Part of a small language model's weights.
Training: a variant of Muon for these matrices, 10158 steps.
MLP neurons of a small language model. Each row is named by its layer, matrix (down: output weights) and neuron, and shows model dimensions 48-143. Each number is 128 + 24 x the weight over its row's rms, rounded and kept within 0 to 255. Numbers have three digits each.
After each neuron's rows, "fires before" lists the tokens most often just after its 100 highest values on Wikipedia text that the model never trained on.

L3.down67:098148108141148143133121139079169120070144127127086117165103134119114113108122122136138101146134146113170150131116099140148135091085114162086127173154094149162112131152151133132142111149143151133149161114097111097149129144151129105110156101140108138138153095155165135122141092151153105107
fires before: " |", "\n", "==\n\n", ",", ":"

L6.down343:125132161105118115111149137127151140131132066113134101121141124139121126135162104143132103116093112163156112124140145174101132087105171087162154117103120114124144117164159118125086122107145089112082118164112124123140084155164127092108131116100138139084133107129143123106159102116150138124
fires before: " by", " to", " in", " as", "ially"

L6.down622:106158134125135124170132165112169124107130087135134115138154106120111133157158157177121127123155108117099127097138067135151120125141145146042151104128121186088097117117080121105162168087129170152103141155099146147130180155148107099125111118129112128135125146135127100142164127167134147149
fires before: " |", ":", " -", "ronze"

L3.down6:187154113138129121129133135106091124112098135163167147129141086158135138176141098129163155150129112139119110088127129145158070147124140121081109127098131109116088141116126156137171125139118160103079116145104130097127134143113144117111118157094144135103169094103130132115072096119099130099
fires before: " |", " ", ",", " |\n", "7"

L3.down424:119128112099116136163115133122165134134127109110194127132095102128126163150116132099138098105105123134110088107139104109112116165084118140160126121137121097093095190104158089159129152168133096100130144156129142117083180115145176122139140093151135150172089119162140122102098118138111134122
fires before: "|", "-", " ", "B"

L6.down73:154150092141100133121111103124165129114130085117138154130116136127163130115171135141119140106126120129151152144194091114097132127126096107118124138156199155141130158121123104123102113170157051108162120132144098145117108169163150120139113086134125151103155192156120128130106106152118189157
fires before: " |", " L", "ld", " |\n", " G", "ts"

L6.down510:093134184091062143126125116103156114124113129116154118139123106110075129130146125119146140115140119167141153108115150103137153126179157107107111116111162142108121117160131154125113171127103105126125155116157140119125148170071178132125138163162094107115155127080099155158110079138185107151
fires before: "==", "In", "The", " He", " The"

L3.down227:101144142119168069096114094093130132127166102126116139132142126123102159130142175120099106124092112133140094127145145119055076148127140111175149181155119108104144154142129159109112129113149115164122126183113153107127158097116169119128130140121156146136135122129143116157116120144120090091
fires before: " ", " |", "0"

L6.down593:111097111137129120116081141121144154082132146133179123159131181097115138146139144083137155159181120175173111115139110119097155122155127127097106176125129133120120129109119128167160099128138122125149134159126110161136094125159128145108119102099125138167122125116200130118148147156126163166
fires before: " (", " |", ")", " |\n", " was"

L3.down359:119121096118125130127118119109166162131117114127115086069155144154148107122127104131113128159127142110118088113086136132154123142141105144107153143121149149139103102156139119122125078123126151101149136144123162137123157125107135054105194130178131102158109149147117085104107180095141083150
fires before: "-", "|", "The"

L6.down508:090146137150114143089118127105094104133163132134116120111152107074173128128129064097122133121123137149100110135148120127177123118137120136144175115126109137094111148139160159212136146107138121125106175160131121117135162127123102101142120136102138061113107147130101126169109176154133109179
fires before: " |", ";", "%", "0", " (", " "

L6.down578:119138115142161171130127147134179151101155082101115115127126127124122125153159144092158110121113133133105126115157083141149144118151096134151112155109174118154096139136073095137119179136109116135138169125160131149051087120125082111161125113138147144090136137125102160156096131153103109126
fires before: " |", " G", "97", "-", "."

L6.down81:095140116118139161113118126080114143171114126129137080177136105096146098109158140127135147129158129107094112127086137173136129109125112135156128099108153107152197105153139117150095172123108153123139067168132139160133148150158102143117098108129099151112134126118159140139104119127155092161
fires before: " |", " –", "\n", "–", " "

L6.down334:127118134126096149111144133139155147126098091130114091144137146133151131136102119145157094076123098097103102141125126139120128101137141163153143181147115096102138144127088155185128138139152144134109107125154139158110154128088155155105153124168098130088139192117158164145125117124091100105
fires before: " ", " F", " G"

L6.down118:172142122125132135135134133161137132085133154141138142119145109130116159125121111182106164146119159149137140168091120133132142129143194102168164097125125097098100102103110112126139117130118103099110142132098118151140085101149094111160096110151151118171110160117181159106141107154170105074
fires before: ","

L3.down553:120127162098139060150106109076135136147110138109091123129097153132121131134143113134152121146114147145134157100142087133199121098118149082154159140124119115133095150093170072119128115112116144153132111177090158118166114128148120078126106129149159146134135137134138112139098103124144093086
fires before: " |", " |\n", ".", "23", "3"

L6.down95:080113142102094141143105098127113105107140119162132110111094111138109106109142118115148131138150123163135124081146105115088166092085127115155158137147107125110123097124131122087121125133120153115115137156099127140135165146133169142159069153125141143119165099139153086128154139168140128090
fires before: " ", "ts"

L6.down621:133136112125086173099118134091124167121086118126124148112124082109141131139105166145117155130163125066137098137128128124121182165147152087073157107131155134125147111127152142153129108148175099161144106116131105145097129157135114133093104126148141104078133105147137170161106112180113084110
fires before: ",", "–", "20", ":", " —", "\n"

L6.down202:151103138117113121168133130146121138152148125070129149132167109149140121151072160126169147098153150088129122114175140099185122128137142119098141114128101155120110094164125137143118136165131091135144111165147162156123134136074114138129145169178162124112146155103110145132167129127107125129
fires before: ")", " ", "/"

L6.down531:090167116140114105130113096145141151097167103108145169074188177109157142125143126099155098167116109158140128113156113109141181132137156096138136096140090151086093147175109132151141083095107143103067135116095125122097143094138141073134139112134118119128164110109130132141106127113159103124
fires before: "==", "===", "The", "In", " The", "B"

L3.down108:110163112133118138114106121110149132172111134156136152141125121163159140102143155122183130150104146126129098143166149120110125099116061150141141170074145118104089084121115147150145122134129117175123101080131150098143105135149129165114095134106116112172150123137124123118120130111109092128
fires before: " ", " |", " /", " −"

L6.down437:104111116138116092153125158122122153107127133109141167144113100125130130142163097077144129174133141152155119113132126187109160118117147149093128144127157121161115125134092087137145162132127127128114129099123153113124118082089123117141123135118059143178128169106125127114087129122136136160
fires before: " ", " April", " October", " September"

L3.down82:139129100087163131130176106159105125146110120148153175137114124096126139093114153115132157074149153115156109131106117107124047106150176106147135179119097100171138121092164126146114099158124112092088124137134167106163108135111153123120131115098116163142159172132137085131071096183136138100
fires before: " ", ";", "."

L3.down193:115146117150092157140150151134166133137097117080129140126137104072160167117187122159110173113115120103154119097112146132094105124115131149132117120158150104094100141156139107121123110100122097149152164143123151122138127175104092089087152140175163100137110118112134143122083116104130106168
fires before: " ", ",", "t"

L6.down174:138071143141110139145152111156131150127152093095121098136117117134185136091169123115140133091109127154096151099116099123127097120120127144152141161074078107182104147111105137155106129091101136132137150108158111158123143145156135135089101141095079154129144157128097138174126137124132112110
fires before: "–", " |", ":", "\n", " –", ")\n"

L3.down222:110133125138148142073104058115113113103146122142141109111129146135185141150117131122101123111140135181104116143120147166119122150155144170145126127102112104133143115152120186114083137111155082130132102131160120097130118133117105091152136151138069127159109118132095084103127177135149127134
fires before: " ", " |"

L3.down141:133164146152129092114144118148126157104100148164143111125096108110110106187149120165100125120113059122119137159146094167111101082141124136112167113130176116126085137105135109130122105121153148158159159130140094136144159155072086121133130128145153146102139142127140124152093137139123131126
fires before: " ", " |", " hold", ","

L3.down466:123138100099078085124167111142113124129151122128139074106106144091115115125126162126082094143134105165112099145171138122128145157145145108139091146110123134125158143112142118148126134112133117164127116100081124129161106138104162131128149182121113149140118136114154154138132110108149128128
fires before: " |", "O", "F", "E", " |\n", "l"

L6.down214:123159092123122159121097145092114171119129116114100104103120130163096146179120137119113172152161097124164138115121128111120076182143093134133155106103174177145136146100074149128111160102122136119147120141104132128125118148145114129103084116113133141145122129112134154133129127157117162136
fires before: " |", " |\n", "|---|---|---|---|---|---|\n", " "

L6.down358:127116155111079134131118120112138139147111109095133163140111123122131104148103115131121154173117088133107112186119118132082145105151160112112130149135149100098124118122106151130152131116101146115127144136100125081126122146137135137109102120139102189151090091126120134156130162126166100146
fires before: " |", " |\n", " ", "\n", ";", "."

L3.down637:123153110125148163139120083096096170122128130132110117144111140133109113099160174123081130162124146158133130120144063133155091153151112138161185079148159149091101124131117109117138121101113121109155124137126073116140114122143100107127111115093143159139123117105136112129135134127085111137
fires before: ".", " |\n", " |", "0", "|"

L3.down290:157135059122151151126127125100132111105118125148129110161135130118118130128159052149165142091107110120160109157165147128134097148109098129115139119081154123155129088103127145132129135071124140120125093175143106082120133119091123127122138152174114130144118127136126147119161171113158147174
fires before: " |", "ronze"